config.toml
n_layer = 8
d_model = 896
n_head = 10
n_kv_head = 10
head_dim = 64
d_mlp = 2368
vocab_size = 8192
activation = "swiglu"
norm = "rmsnorm"
norm_place = "pre"
norm_eps = 1e-06
positions = "rope"
rope_base = 10000.0
rope_fraction = 1.0
qk_norm = true
attn_scale = 0.157
bias = "none"
tie_embeddings = false
parallel_block = false
init = "uniform"
init_std_qkv = 0.0135
init_std_o = 0.0
init_std_up = 0.0135
init_std_down = 0.0
optimizer = "muon_variant"
lr = 0.00985
lr_mult_qkv = 0.5
lr_mult_o = 1.5
lr_mult_down = 3.0
beta1 = 0.95
lr_head = 0.00432
warmup_steps = 87
schedule = "wsd"
decay_fraction = 0.748
decay_shape = "linear"
final_lr_fraction = 0.0
batch_tokens = [65536, 131072, 196608]
seq_len = 2048
doc_mask = true
train_tokens = 612900000
steps = 4972
dataset = "wikipedia_en"
MLP neurons of a small language model. Each row is named by its layer, matrix (gate and up: input weights) and neuron, and shows model dimensions 720-847. Each number is 128 + 24 x the weight over its row's rms, rounded and kept within 0 to 255. A neuron's up and down rows have the sign that makes its largest values positive.
After each neuron's rows, "fires in" lists the words (lower case) most often at its 100 highest values on Wikipedia text that the model never trained on.

L4.gate1066 [161  84 129 162 140 144 133 126 127 147 139 148 134 158 128 106 157 119 165 139 111 114 153 126  80  80  95 134 118 141 149 134  87 112 110 109 116 127 120 102 127 123  81 145  93 106 136 137 100  85 121 116 101  87 136 158 116 119 105 155 124 134 105 172 143  88 113 132 144 133 142 134 100 140 144  91 124 118 107  83 145 139 102 127  79 118 159 124  91 101 128 151 103 122 145 157  94 129 106 110 143 140 124 106 146 127 164  91 122 133  64 139 134  94 163  92 142  96 135 105 127 113 128 144 102 115 155  87]
L4.up1066 [126 133  95 158 170  89 126 118 150 128 110 133 144 107 155 152 133 188 111  91 152  96 117 141 131 142 124 109 168 136 116 128  97 127 116 147 111 125 119  61  97 114 133 127 145 150 128  74  90 147 114 149 155 175 122 135 135 122  60  86 175 177 137 118 103 128 113 130  65 146 184 124 135 118 176  82 146 128 156  93 143 103 133 120 104  93 141 128 110 138 123 162 125 135 121  92  92 173 157 118 140 148 171 135 108  92  99 137 149 107 116 111 148 150  89 130 155 103 118 129 126 146 121  83 108  81 112 123]
fires in: "has", "is", "have", "two"

L4.gate491 [ 99  97 166 128 119 112 142 126 151 128 132 140 117 130 107 147 106 155 110  66 142 121 118 109 122 187 179 101 157  90 128 116 142 139  88 117 144 113 145 132 139 102 135 153 113 103 129 119 144 142 147 118 117 157 147 110 173 150 128  85 134 159 152 163 143 114 103  83 142 136 124  94 152 140  92 102  93 115 172 151 150 141 167 113  97 156 153 142 101 130 133 191 129 126 102 127  95 117 167 144 125 143 128 141 139  91 136 106 130 119 111 103 139 110 122 127 116 102 162 165 164 134 183 151 114  91  99 171]
L4.up491 [180 147 122 121 118 112 153 150 115 109 109 103 122 163 135 124 126 158 143 143 161  86 154  80 122 142 150 151 137 111 105 175 115 162 100 192  88 103 129 105 136 105 110  91 146  86 113 142 149 101 110 141 103 123 161 157 164 132 139 150 148 108 179 154 172 166 136 126 109 165 109 124 151 126 133 141 123 140 126 126 123 133  93 120  97 111 113 145 142 129  98 193 192 111  75 138 165 103 130 114 156 122 150 144 153 122 151 122 137 125 155 113 149 111 138 134 130  98  90  83 156  99 112 206 102 111 115 158]
fires in: "to", "help", "helped", "helping", "will"

L4.gate349 [ 96 152 133 126 153 116 122 129 136  81  93 153 143 139 134 148 195 145 130 103 133 135 124 100 167 159 114 122  88 142 127 169 122 143 156 118 129 124 142 171 147  99 129 119 109 117 112 122 126 120 135 101 134 158 130 121 140 150  76 153 119 156 118 117 100 109  98 114  87 134 148 125 158 160 125 100 161 113 128 143 163 130 144 107 117 122 158 148  99  92 114 145 127 133  65 102 155 114 143 165 165 132 155 167 136 145 149  90  87 105 128 106 128 122 164 118 103 138 153 113 200 103 114 120 119 145 123 151]
L4.up349 [129 137 188 113 143 175 127 119 121 101 158 118 122 142 138 108 134 135 121 130 120 130 121 119 115 106 139 127 134 121 161 112 132 120 112 118 149 128 104 145 117 123 116 121 119 117 103 133 111 138  86 157 131 208 125 119  99 126 118 165 118 113 116 106 127 113 139  96 118 116 108 140 128 149 145 133 119 134  73 159 105 137 149 140 121  95 138 126 110 146  86 114 164  80 106 109 148 140 107 111 114 132 151 140 134 113 137 136 115  79  97  84 147 142 138 128 175 113 143 132 103 157 143 169  88 183 140 120]
fires in: "not", "would", "will", "t", "to", "may"

L4.gate1174 [140 154 164 114 136 132 111 124 112  95 122 139 137 161 105 157 168 158 139 131 120 108 117 150 119 139 132 142 124  83 114 107 126 112 132 151 105 142 119 148 167 138  85 138 120 106 123 152 133 102 141 119 119 111 132 130 129 161 155 145 134 128  87 137 126 121 190 169 102 117  76 135 129 162 106  87 135 119  96 130 110 102 127 108 113  94 122 102 144 172 155 166 123 118 152 142 133 129 174 140 183 123 112 190  89 121 188 137 144 133 178 136  88 108 115 165 126 116 105 144 147 179 193 167 148  97 153 141]
L4.up1174 [142 143 138 131  68 154 138 135 131 141 128 128 150 137 124 152 188 145 101 119 118 137 100 160 118 122 121 147 144 121 130 112 109 173 156 115 140 118 144 127 129  68 112 139 165 125 159 132 139 153 129 139 106 112 170  85 109 121 124  74 133  89  93 114  96 160 149 151 105 117 126 117 144 152 117 103 101 119 112 171 146  89 164 144 128 139 111 143 110 126 146 111 135 129 108 177 148 115 129 158  93 148 133 156 141 113 117  93 146 153 117 168 107 131  94 152 100 120 153  97 157 119 117 152 112 106 106 126]
fires in: "on", "in", "at", "to"

L4.gate244 [148 143 143  81 123 139 143 111 110 108 123 145 107 103 122 140 108 121 131 152 134  80  84 161 144 110 102  80 157 127 116 168 160 162 131 156 109 180 130 144 175 125 114 117 139 103 139 120 157 125 137 150 113 118  99 140 145 101 126 147 126  91 160  99 114 167 176 128 142 187 121 164 133 158 157 126 129 133 109 202 113 137 142 143 132 124 160 142 126  87 121 152 125 124 146 126 164 143 114 135 177 130 110 155 149  91 138  99 121 111 129 123 113 131 118  95 155 133 102 126 143 142 100 120 142 133 130  95]
L4.up244 [133 134 115 141 158 108 144 114 127 137 151  89 120  88 121 122 146 118 135 146 141 176 135 134 137 122 177 145 131 115 161 133 151 145 139 173 122 133 153 135 158 127  89 138 142 120 101 133 142 155 115 125 128 144 169 131 133 161 145 128 100 148 143 116 130 109 163 111  96 174 140 151 115 129 153 157 126 132 182 117 129 128 135 134  89 149 144 124 181 109 135 112 158 104 173 126 119 148 103 131 128 119 143 109 136 148 122 157  92 114 154  99  97 127 102 144 164 133 155 141 115 113 117 134 126 133 133 142]
fires in: "the", "as"

L4.gate173 [140  85 137 114 115 142 123 140 112 127 151 131 109 103 114 119 108 135 109 158 134 127 167 105 122 129 153 136 137 155 126 117 125 110 140 162 144 137 163 126 129 106 151 130  92 144 121 138 145 168 125 105 134 132 172 127 112 127 130 144 135 102 135  74 151 122 152 149 130 133 165 133 135 184 113 125 134 153 144 155 122 130 102 144 132 106 170 120 117 120 164 136 113 145 100 139  88 102  98 144  99 141  98 170 144 153 155 155 119 164 161 145 141 103 134 113 144 120 138 130  98 124 165 139 120  99 187  87]
L4.up173 [122 132 134  65 138 130  96  94 133 129 122 122 188 148 133 150 102  88 133 150 188  94 111 143  89 148 117 155 138 156 126 116  94 151 123 150  97 102  90  97  94 122 122 121 155 126 112 110  83  85  99  74 124 155 116 152  99  84 105  69 106  71 151 133 130  84 107 133 145 134 144 109 156 125  98 152 130 149 127 116 142  97 130 175 131 129 163 166  94 168 112 138 128 139 116 123 150 155 121 120 162 141 111 154  90 148  98 119 151 131 104 214 101 140 129 118 148 111 160 137 132  91 174 131 193 114 100 125]
fires in: "from", "of", "in"

L4.gate1775 [105 122  91 120 111 161 142 130 173 117  96  79 147 116 131 121 161 128 110 166  76 107 106 109 155 135 123 144 158 104 178 110 151 120 143 173 115 114 103 101 153 132 150 103 100 149 116 105 113 131 192  96 167  96 152 136 114  93 110 105 199 118 127  93 111 129 146  96 107 103 154 136 114 110 125 150  94 103 105 159 118 134 135 116 106 135 146 100 153  97 138 134  74 175  97 151 102 129 112 133 133 105 155 130 120 118 121 128  95 109 112 116 102 144 119 148 156  97 143 153 123 154 111 146 140 140 151 141]
L4.up1775 [102 113 111 167 126  93 101 134 141 148 140 124 132 138 138 177 142 144 125 140 145 149 120  78 201 136 136 123 132  88 109 119 103 172 127 125 106 146 123 136 120 135 106 127 106 121 174 129 158 153 116 105 137 151 153 135  76 112 118 155 160  94 145 146  78 133  92  78 133 119 149 141 122 139 129 162 134  85  98  89 140 128 162 120 109 155 109  56 145 125 115 160 141 150 171 117  82 125 153 152 133 101 107 134 120 168 146 119 124 127 138 101  97 150 132  96 146  98 100 129 125 162 124 120 180 110 134 147]
fires in: "of", "to", "from", "by", "in", "for"

L4.gate2333 [138 124 150 102 122 112 124 135 125 139 112 112 145 121 145 106 192 136 114 120 128 156 149 160 100 140 118 121 169 155 118 159 157  97 146 132 153 145 138 171 134 165 121 202 136  95 171 103 193 146 134 127 146 119 104 119 150 133  91 176 147 105 141 128 103 148 118  82 178 117 140 154 115 114 125 156 127 141 111 107 133 122 122 139 177 105 147 105 114 128 189 170 118 164 111 143 142 145  88 114 137 101 129 115 105 132 160 126 143 130 138 129 160 161 124 142 107 122 141 103  82  92 138 150 141 113 148 133]
L4.up2333 [111 154 163  97 148  91 103 132 122 180 101 162 151  97 134 132 119 149 171 164 111 130 111 116 109 154 136 137 154 122 137 109 117 161 132 103 149 129 139 134 123 131 143 189 125 119 162 155 101 141 143 114  70 155 120 164 146 127 130 114 160 149 107 143 139 172 133 121 111 130 127  79 122 113 122 136 131 128  98  89 149 152 100 146 109  56 108 113 132 152 145 145 110 149 124 117 146 126  91 136 124 107 138 103 114 150 125 110  95 118 116 107 103 106 132  93 157 106 128 138 139 129 156 113 122 138 138 118]
fires in: "in", "on", "was", "at"

L4.gate1448 [128 138 149 110 114  90  92 125 137 102 116 122 114 122 118 124 143  65  75 110 138 119 167 121 113 174  85 148 140 103 163 125 150 123 185 103  94 117 126 111  93 141 151  50  96 131 149 138 149 136 145 163 121 125 157  86 129 129 101 144 139 146 141 152 115 135  92 135 122 134 144 110 143 141 139 111 122 154 126 125 105 129 118 122 136 179  74 107 168 121 129 121 160  83 154 101 100  87 122  92 158 124 123  81  90 105 154 109 105  73 117 130 155 150 166 118 102 109 159 109 111 121  97 155  75 151 146  95]
L4.up1448 [135 106 154 120 188 131  99 128 138  98 110 118 127 159 155 133 159  88 113 120 111 110 127 133 126 148 114 156 122 115 167 134 113 134 135 102  93 128 144 110 111 145 115 111 132 135  71 124 114 138 127 119 161 145  92 149 132 126  81 115 141 146 123 116 124 127  98 135  94 127 126 148 147 149 179 139 116 148 181 101 119 135 114 136 117 132 120 133 158 115 151 140 147 105 137 107 133 128 149 117 121 151 103 105 122 108 100 133  79 160 203 114 118 122 120 140 145 154  86 123  91 136  98 131 117 113 100 136]
fires in: "as", "and", "by"

L4.gate1907 [ 76  96 111 158 109 122  81  75  96  92 116 139 144 103  97 131 112 135 166 130  74 163 148 125 106 115 157 120 138 103 101 163 162 105 161 167 141  90 153 167 141 158 154 141 134 120 110 110 125 123 168 152 120 135 104 152 173 150 122 108 150  69 160  79 100 169  98 158  77 133 132  94 105 132 117 130  87 129 134  89 163 117 125 144 157 157 153 105 164  97 136 112 124  76 146 115 136 140 137 110 119 147 140 106 155 128 158 132 146 154 164 165  96 140 142 174 113 117 106 146 125 141 155 127 116 118 101 143]
L4.up1907 [ 86 115 120 169 144 157  89 136 123  80 143  94 121 117 143 127 134 121 162 128 122  93 148 135  66 121 125 147 115 144 135 173 114  91 158 137 142 160 110 130 155 127 149  98 112 122 125 131 125 131 152 116 124 147 131 139 172 133 101 127 101 150 167 132 121 174 129 147 117 114 161 172 138 109 128 130  88 155 103 169  99 126  74 191  89 127 121 126 168 107 114 124 113 118 129 168 152 114 156 110 154 142 145 151 104 104 155  83 135 123 126 144 128 125 129 129 152 161 149 136 138 127 167  84 130 114 138 112]
fires in: "because", "which", "where", "by", "as"

L4.gate56 [104 122 119 129 133 116 145 152 145 161 138 123 125 123  81 155 131 118 159  99 140 116 115 116  97 125 105  91 132 185 105 164 138 124 123 176 122 125 123 122 173 159 119 141 105 182 116 106 103 158 100  76 147 112 164 122 114 148  98 133 143  84 108 130 153 152 116 150 157 150 134 114 116 148 138 136 137 152 100 164 150  97 130 115 103  85 127  82 105  97 102 137 149 154 140 122 113 125  95 117 123 144  85 138 138 164 150 123 148 205  97 119  99 101 159 179 127 101 185 173  87 141 108 160 130 132 170 115]
L4.up56 [140 125 122 164 157 152 145 138 149 137 134 127 139  86 114 130 155 146 122 160 111  82 147 144  95 146 119 119 109 145 111 106 115 134 123 106 124 146 128 170 108 140 132 168 134 138  97 139 117 143 174 154 151 142 100 147 128 105 165 150 102 142 141 155  97 157  91 142 144 145 106 110 139 149 164 159 125 127  90 112 121 160 164 119 146 135 142 121 110 131 112  85 113 147 141 181 126 131 116  75 149 141 136 127 159 141 160 128 165 123 115 117 107 104 145  90 137 135 124 149 168 139 141  99 100 153 121 180]
fires in: "in", "on", "located", "from", "born", "to"

L4.gate1275 [105 127 131 102  53 144 142  99 145 182 115 134 126 107 125 140  82 104 107 153 116 149 123  88 109 109 103  99 151  54  86 143 120  85 165 150 130 130  80  84 120 119 102 186 126 159  95 104 107  80 142 112 154 122 160 131 118  77 144  72 117 125 157 128 151 103 121 141 108 130 111 164 154 132 102  93 139 153 161 123 139 146 125 119 148 141 141 159 129 128 141 129 115 131 128 118  68 127 133 121 122 114 132 109 125 115 109 127 118 139  98 100 120 104 153 114 121 100 100 133 104 110 132 119 134 149  68 114]
L4.up1275 [ 98 117 102 113 118 155 177 107 121 131 151 155 156 128 103 143  97 122 123 134 143 121 117 108 116 155 127 130 149 169 124 122 128 127  95 134 107 123 138 140 118 108 104  82 120 120 136 133 137 133 161  99 122 134 131 168 135 153 108  99 131 106 127  96  90 164 110 118 152 167  76 121 145 120 149  47 147 135 127 123 106  76 143 117 104 135  92 122 111 123 100 111 140 143 154 124 113 110 139 108 142 109  96 121 150 129 130 147 142 145 124 122 151 113 151 111 133  98  88 115  93 112 139 135 111 103  97 125]
fires in: "to", "in", "of"

L4.gate931 [133 108 119 112 128 160 124 125 141 101  80 118 133 114 142 109  95  98 112 162 171 101  94 114 162 180 135 106  78 145  94  95 100 121 122 136 101 117 133 114 116 176 104 125 109 107 127 108 137 138 137 138 124 144 127  62 133  98 133 182 111 133 133 124 159 127 150 120 155 131 111  95 130 132 118 120 125 106  95 152 118 189 132 143 155 135 129 150 130 119 152 107 108  68 138 140 105 147 154 128 136 132 112  88 127 164 129 161 113 128 129 153 126 154 138 165 115 114 146 142 134 108 111 148  90  93 152 100]
L4.up931 [163 163  93 151 150 108 171 146 153 121 140 115 119 154 133 129 149 148  80 128 144  88 159  86 155 147  96 113 144 151 187 118 197 110 153 114 121 169 101 119 138 146 129 143  81 148 124 106 157 134 172 131 129  99 100  86 116 124 148  75 162 109 106 188 123 135 102 147 104  94 105 127 104 168 134 108  89 124 127 133 141 149 131 149 152 132 118 115 151 124  93 138 123 132 175 136 155 138 116  70 124  87 163 114 107 119 100 117 109  87  81 124 149 117 138 142 130 143  93 109 125 139 111 145 116 154 139 102]
fires in: "became", "to", "into", "later", "by"

L4.gate1063 [160 172 118 124 100 147 104  89 138  90 143 131  96 146  92  61 116 122 169 162 118 123 141 173 142 112 108 112 109 104 153 143 110 120 110  99 111 131 123 148 121 131 111 148 120 172 122 138 117 140 122 136 105 144 117  90 159 115 123 107 115  99 135 142 110 163 126  95 101 114 157 109 133 139 126 111 103 129 108 139 149 163 141  68 168 158 137  89 185 146  86 134 117 120 145 117 142 114 108 133 100 126 118 130 124 156  68 115  75 121 135 149 133 114 170 126 131 101 129 125 104  99  99 136 121 127 177 137]
L4.up1063 [163 127 127 105 140 130 141 142 190 117 176 131 107 121 102 141 170 118  97 177 114  77 106 173 105 152 141 146 119 173 127 123 131  83 136 132 100 125  82 138 119 127 123 139 107 131 136 159 131 105 154  94 135 151 185 218 144  91 151 153 179 166 141 147 121 145 124 169 116 163 138 107 117 127 123 135 114  97 122 116 101 146 159 124  92 164 143 101 165  92 127 134 139 102 150  79 139 140  90  73 134 148 136  99 133 124 117 105 108 148 106 116 125  87 134 124 156  85 160  97 113 126 125 148 133  78 160 140]
fires in: "by"

L4.gate1330 [151 191 117 115 106 145 165 157 131 148 109 103 119 132 118 134 162  89 132  91 149  85 124  95 145 100  93  97 156 131 158 123 125 119 109  94 150 111 158 119 166 121 102 134 125 110 169 104 124 116 138 123 153 128  79  99 135  78 135 137 126  95 122 130 183 137 133 111 100  99 163  92 124 148 129 142 142 106 115 150 141 138 156 126 140 128 107  81 115 136  90 139 149 153 130 126 136 106 111 128 133 135 148 170 174 149 116 120 133 120 149 122 149 122 152 148 175 119 115 133 176 131 132 173  97 156 124 103]
L4.up1330 [158 129 100 123 134 114 118 129 135 111 124  87 114 142 141  57 138 115 115 170 155 119 118 132 166 133 161 117 116 157 114 152  91 108 157 137 101 146 115  99  93 140 159  89 123 136 129 119 124 100 108 163 130 172 148 132 167 131 124 122 154 141  95 173 125 106 136 109 131 161 164 154 140 109 148 151 140 119  97 126 139 151 137 169 166 164 137 118 105 132 147 117 151 134 156 141 163 180 152  62 163 108 133 154  98 106 141 146 138 127 160 100 116 117 132 128 114 160  93 154 110 120 125 105 130 152 169 147]
fires in: "that", "in", "most", "to", "from", "many"

L4.gate921 [130 100 117  84 123 159 149 132  96 124 137 143  88 128 140 151 143 141 145  98 154 108 144 111 114 180 133 194 133 135 145 112 191  95 156 108 124 128  97 109 122 158 108 107 122 147 100 120  91 133 153 126 146 120 136 111 101 120 123  95 141 179 179 157 119 164 122 161 118  98 131  72 157 115 110 155 148 104 122 122 155  97 135 120 102 130 116 109 149 146  94 108 125 150 119  92 114 144  91 121 102 158 115 134 155 113 160 106 124 125 128 138 154 132 129 123 127 124 121 119 147 132 130 116 128 123 111 116]
L4.up921 [102 131 130 139 146 108 170  75 117  53 118 105 139 119 120 112  97 158 136  83 140 108 127  85  92 117 161 138 174 148 131 126 145 100 145 115 129 105 124 117 106 138 156 130 108 126 139 120 141 157 150 140 128 106 159 128 123 129 154 166 180 108 145  82 131 137 160 129 120 131 116 122 145 159  70 152 135 103 141 101 125 108 126  97 115 118 134  93 126 143 100 164 135 143 104 120 137 111 102 152 104 123  85 127  90 109 118 122  99 171 119 123 122 127 121 108 124  78 123 162 129 175 118 119 108 122 126 115]
fires in: "to", "with", "of", "than", "like", "as"

L4.gate296 [144 141  85 149 119 134  92 112 117 106 144 110 104 107  98 130 141 131 177 138 138 152 138  80 126 179 135  86 151 130 123 155 147 102 120 133 134  96 118 175 155 120 144 116 111 164 100 101 201 124 108 117  78 165 131 161 146 103 130 116 116 154  86 113  91 158 138 143 162 123 150 123 138 132 137 148 185 144 151 145 128 140 132 100 186 129 144 158 110 147 110 140 110  85 135  92 125 153 128 105 132 136  74 146 135 135 155 118 130 167 139 127 102 127 179 132 209 116 129 122  95 129 143 127 170 120 141 119]
L4.up296 [117 120 103 114 146 102  95  65 105 124  99 173 121 131  90 107 139 112 141 143 131 104 145 122 116 152 125 133  90 107 198 158 132 132 120 131 151 144 106 199  99 109 153 108 110 157  83  97 141 167 107 100 127 149 163 123 103 143 185 123 130 106 135  85  97 167 144 120 119 129 127 127 145 115 109 122  89 129 132 129  89 138 147 111 129 167 140 128 101 125 175 142  73 163  98 103 146 121 138 103 132 144  92 138 115 116 108 126 103 147 103 110 120 165 136 143 139 118 121 116 114  96 119 112 136  98 143 103]
fires in: "of", "by"

L4.gate330 [113 126 174 132 104 137 155 142 131 125 150 147 113 127 127 147 143 143 130 118 152 147 154  91 131 101  67 145 111  96 127 113 132 100 170 125 150 120 104 131 157 180 164 133  92 150  82 122 164 122 170 129 115 174 137 127  92 100 117 119 118 158 120 138 102 139 112 144 139 110 116 129 119 134 115 111 112  95  95 100 121  97 121 133 142 129 154 110 145 127 123 162 119  94  99 105 163  91 102 159 111 129 144 119 139 133 131 132 171 102  76 136 145 111 156 106 126  77 125 178 129 128 131 125 150  85 106 133]
L4.up330 [146 165 128 154 128 149 108 135 162  82  95 120 158 155 125 139 139 141  92 139 100 114 138 132 114 120 135 147  96 102  98 156 112 159 126 114 112  89  91  86 105 110 142  84 143 118 120 132 114 149 128 112 142 100 122 129 135 117 111 143 123 147  87  90 163 106 136 117 139  87 116 148 119 175 142 172  82 150  75 108 123 143 128 107 123 155 112 111 142 150 134 175 140 181 106 119  95 189 100 121 111 111 129 155 142 126 136 106 136 166 126 145 144 167  92 108 166  83 168 137 106 135  76 182  89 141 120 114]
fires in: "well", "all", "to", "like", "in", "together"

L4.gate640 [131 117  84 127 163 128 147 116 107 110 129 133 119 122 137 144 160 125 148 100 106 113 150 109  86 167 149 150 108 111 124 164 164 164 146 142 126 158 134  69 109 155  77  97 147 113 117 141 129 141 156 128 100  72 114 177  95 144 126 141 160  91 138  97  88 110 145 109 130 160 140  98 113 147 161 175 128  81 133 113 141 116 106  90 163 121 146 142 116 142 137 166 137 134  85 165 139 101 101 116 172 154 108 105 143 137 109 109 145 149 140 127 136 107 152 113 134 141 163 166 168 118 148 105 103 146 126  92]
L4.up640 [144  86 145 118 118 158 132 125 137 124 140 153 106 154 111 104 116  95 175 134 176 155 161 149 111 135  85 121 118 157  83 145 141 137  71 114 138 129 163 112 139 146  95  82 106  94 115 111 147 155 109 124 129  79 155 129 120 148 104 156 103 130  99 120 122 187 123 110 147 141 120 133 144 157 129 117 105 101 110 144  95 133 140 117 115 133  90 124 101 156 117 162 127 114  89 126 115  61 141 112 135 129  75 146 150 110 121 112 153 115 113 155  86 151 127 140 136 130 153 132 143 176 137 134 137 165 121 117]
fires in: "with", "to", "of", "met", "meet"

L4.gate61 [122 162  73 119 179 144 135  95 118 187 122 148  81  80  99 139  95 157 143  95 132 147 153 121 113 110 159 133 146 128 132 121 114 178 137 105 142 114 117 131  99 138 120 171 133  90 138 114 101 159 127 130 120 149 157 154 136 112 146 124 151 119 131 100 182 137 156 115 112 110 129 114 121 113 110  95 139 194 135 131 116 135 115 152 148 151 109 112 119 151 188 119 118 115 105 103  96  77 129  97  90 109 119 145  98 148 139 115 177 110 165 124 115 161 125 111 163 124 149 103 124 144 151 103 108  93 122 141]
L4.up61 [134 156 130 171  93 141 118 172 139 118 119 163 174 134 119 157 127 125  87 153 140 141 148 118 118 109 116  93 142 119 162 135 158 144 148 128 159 153 133 130 123 129 130 146 130 134 161 131 161 141 110 113  94 137 159 133 133 130 110 141 119 157 149 128 103 135 151  89 102 144 121 133 130 155 109 151 132 143 135 163 116 115 152 158 147 147 111  47 150 136 104 185  88 125 115 111 118 100  99 128 135 101 116 121 100 109 151 155 116 152 107 136 107 119 143 144 143  95 163  97 113 154 127 138  87 124 115 163]
fires in: "of", "at", "from", "by", "many", "local"

L4.gate331 [127 125 108 135  92 105 131 117 146  87 135 118 140  87 157 141 127 111 205 121 136 146 123 135 147 159 126  78 135 116 160 142 133 121 156 107 129 130  78 129 120 106 126 102  90  95 113 160 109  98 158 160 128 115 113 120  92  81 150 133 114 119 149 139 152 139 170 163 154 107 123 137 137 127 143 153 119 152 146 133  83 110 137 119 154 116 168 127 154 128 123 146 124 151 191 114 145 148 108 106  80 110 138 164 115  77 126 104  94 144 130 131  67 145 150 162 131 120 158 171 112 157 156 112  87 141 111  95]
L4.up331 [103 122  89 134 170 100 145 146 151  91 106 141 180 156 131 148 127 140 125 130  97 155 147 140 122 140 122 169 165  81 160 148 108 118 178 154  99 109  71 154  94 121 114 110 108 157 133 149 119 123 152 132 106 124 125 132 129 120 138 161 154 140 147 123 109  95 109 128 125  88 153 129 112  88 125 145 151 125 139  86 111 122 125 147 160 101 102 120 148 132  95 126 113 163 145 141 125 129  64 158  94 111 137 131  99 110 139  80 135 119 147  96 133 139 166 134 114 119 167 133 125 104 145 110 112 133  99 117]
fires in: "with", "to", "of", "from", "as", "than"

L4.gate2005 [121 118 119  92  81 123 142 121 174 148 108 152 157 124 162 185 129 135 148  99 131 103 109  99 127 109 135 138 130 113 100 124 121  91  90 140 136 123 130 112 148 133 143  93 172 136 111 170 115  99 155  90 119  86  70 166 150 137  98 141 135 104 179 121 120  87 158 102 192 122 144 164 138 118 154  93 103 139 159 124 152 155  71 140 146 166 143 102 120 107  99  74 109 100 107 153 106 135 135 133 120 138 129 154 127 131 101 157 132 139  96 153 168 152 112 134 142 135 103 104 148  98 106 160 148 102 111 109]
L4.up2005 [117 127  96 141 123  95 138 117 150 111 128 165 133 100 164 132 130 131 100  94 143 143 119 132  87 159 165 119 137 127 125 128 163 140 147 116 127 125  90 187 122  79 170 147  70  63  92 133 180  97 120 137 116 126 157 106 101  81 115 145 130 136 129 115 125 111 128 159 174 121 114 100 100  98 146 130 125 136 151 102 104  90 108  95 140 112 152 106 135 109 117 149 108 105 160 121 111 100 149 146 157 140 167 126 140 142 124 131 111 132 112 125 128 112 135 109 155 120 113 163 128 138 178 106 150 112 104 117]
fires in: "of", "at", "in", "both"

L4.gate589 [101 173 139 153 126 103 130 165 101 129 133 102 101 144 128 155 173 131  87 104 150 139 129 104  68 142 109 148  88 129 164 154 152  84 125 134 124 126 153 145 143 151 125 142 144 114 141  97 149 161  99 160 133 108 163 175 118 119 113 142 124  82  90 128 139 177 102 154 144 153 110 102 119 113 131 132 120 125 177 121 151 130 115  68 139 134 111  68 138 189 168 184 150 131 132 140 124  86 105 133 143 102 172 172 118 125 143 139 167 145 111  92 116  70 113 159  93 130 127 100 157 152 119  96 121 115 112 155]
L4.up589 [104 105 145 129 125 158 156 115 150 152 137 167 149  98 111 121 140 152 103 164 116 121  94 129 169 158 108 141  84 111 165 125 123 142  96 162 152 166  80 116 116 125 113  92 121 124 130 127 132 149 141 131 150 159 142 167 127 115 157 130 187 141 115  94 156 143 154 109 137 144 146 156 148 150 131 145 184  86 150 175 120 140 146 133 157 149 173 124 140 172 122  90  80 105  85  88 105 118 136 133  99 155 118 149  97 127  86 115 158 166 125 125 103 121 124 123 147 149 121 137  88 119 158 148 142  72 117  83]
fires in: "of", "by", "from", "with"

L4.gate1140 [178 129 150 127 152 122 144 101 112 144 129 131 150 170  79  91 102 160 128 148 128 146 117 118  99 101  99 135 112 164 160  97 119 145 110 118  92  82 146  96 114 144 102  98 140 115 168 153 145 152  75 179 140 107 107 148 102 103 131 108 178 144 150 134 135 134 138 121 149 137 142 159  85 166 109 175 116 141 126 131  81 130 148 176 100 140 106 121 136 120 133 130 157 138  95 164 131 137 148 156 134 120  96 203 117 138 210 104 124  99  77  89 125 109 169 137 152 113 138 153 100 118  96 144 140 131 146 104]
L4.up1140 [133 104  76 136 127 142  95  78 108 107 159 130 177 186 168 141 155 132 142 122  83 116 109 142 114  85 145 129 161 172  97 128 131 157 109 124 160 144 101  94 153 113 120 106 139 120 105 143 120  83 111 129 123 128 126 131 124 158 141 113 124 154 145 149 121 113  79 126 126 168 157 125 124 101 126 125 131 148 156 122 152 107 133 126 116 134 116 173 117 102  65 122 145 106 100 118 162 141 110 131  81 168 101 132  87 109 144 120 140  72 147 139 110 128 146 169 196 136 136 174  87 137 105 116 108 137 149 155]
fires in: "it", "had", "have", "would", "has"

L4.gate268 [109 141 134 127 110 163 138 111 102 117 147  98  93 122 121 167 108 104 122 134 147 121 146 152 138 105 143 142 128 130 134 111  89 106 170 138 117 114  93 106 138  84 103 144 111 127 154 134 101 136 150 132 149  98 186 106 115 100 139 166 151 107 133  87 132 166 133 126  89 155 147 106 141 127 170 181 131  82 107 125 100 175 190 103 125 108 130 103 101 110 157 157 126 113  76 147 136 145 160 104 161 145 122 134 153 148 136 126 145 138 156 124 125 110 113  88 133 128 165 102 126 110 109 136 124 139 115 123]
L4.up268 [147 123 135 183 128 139  91 100  63 144 146 135 148 120  77 147 130 138  88 173  96 115 117 109 160 160 104 108 141  79 122 134 118 141 122 148 105 128 181  98 132  84  88 179 144 111 102 162 161 163 109 136 166 127 155 118  70 115 152 143 147 129 131 127 160 138 124 134 149 118 135 131 138 130 143 148 132 147 110  86 133 113 112 118 119 142 147 101  87 141 154 133 135 179 117 145 118  92  90 133 127 127 125 142 124 129 140 106 158  76 106 157  94  82 101 143 124 133 137 101 113 138 125 130 111 119 127 134]
fires in: "from", "with", "of", "at", "on"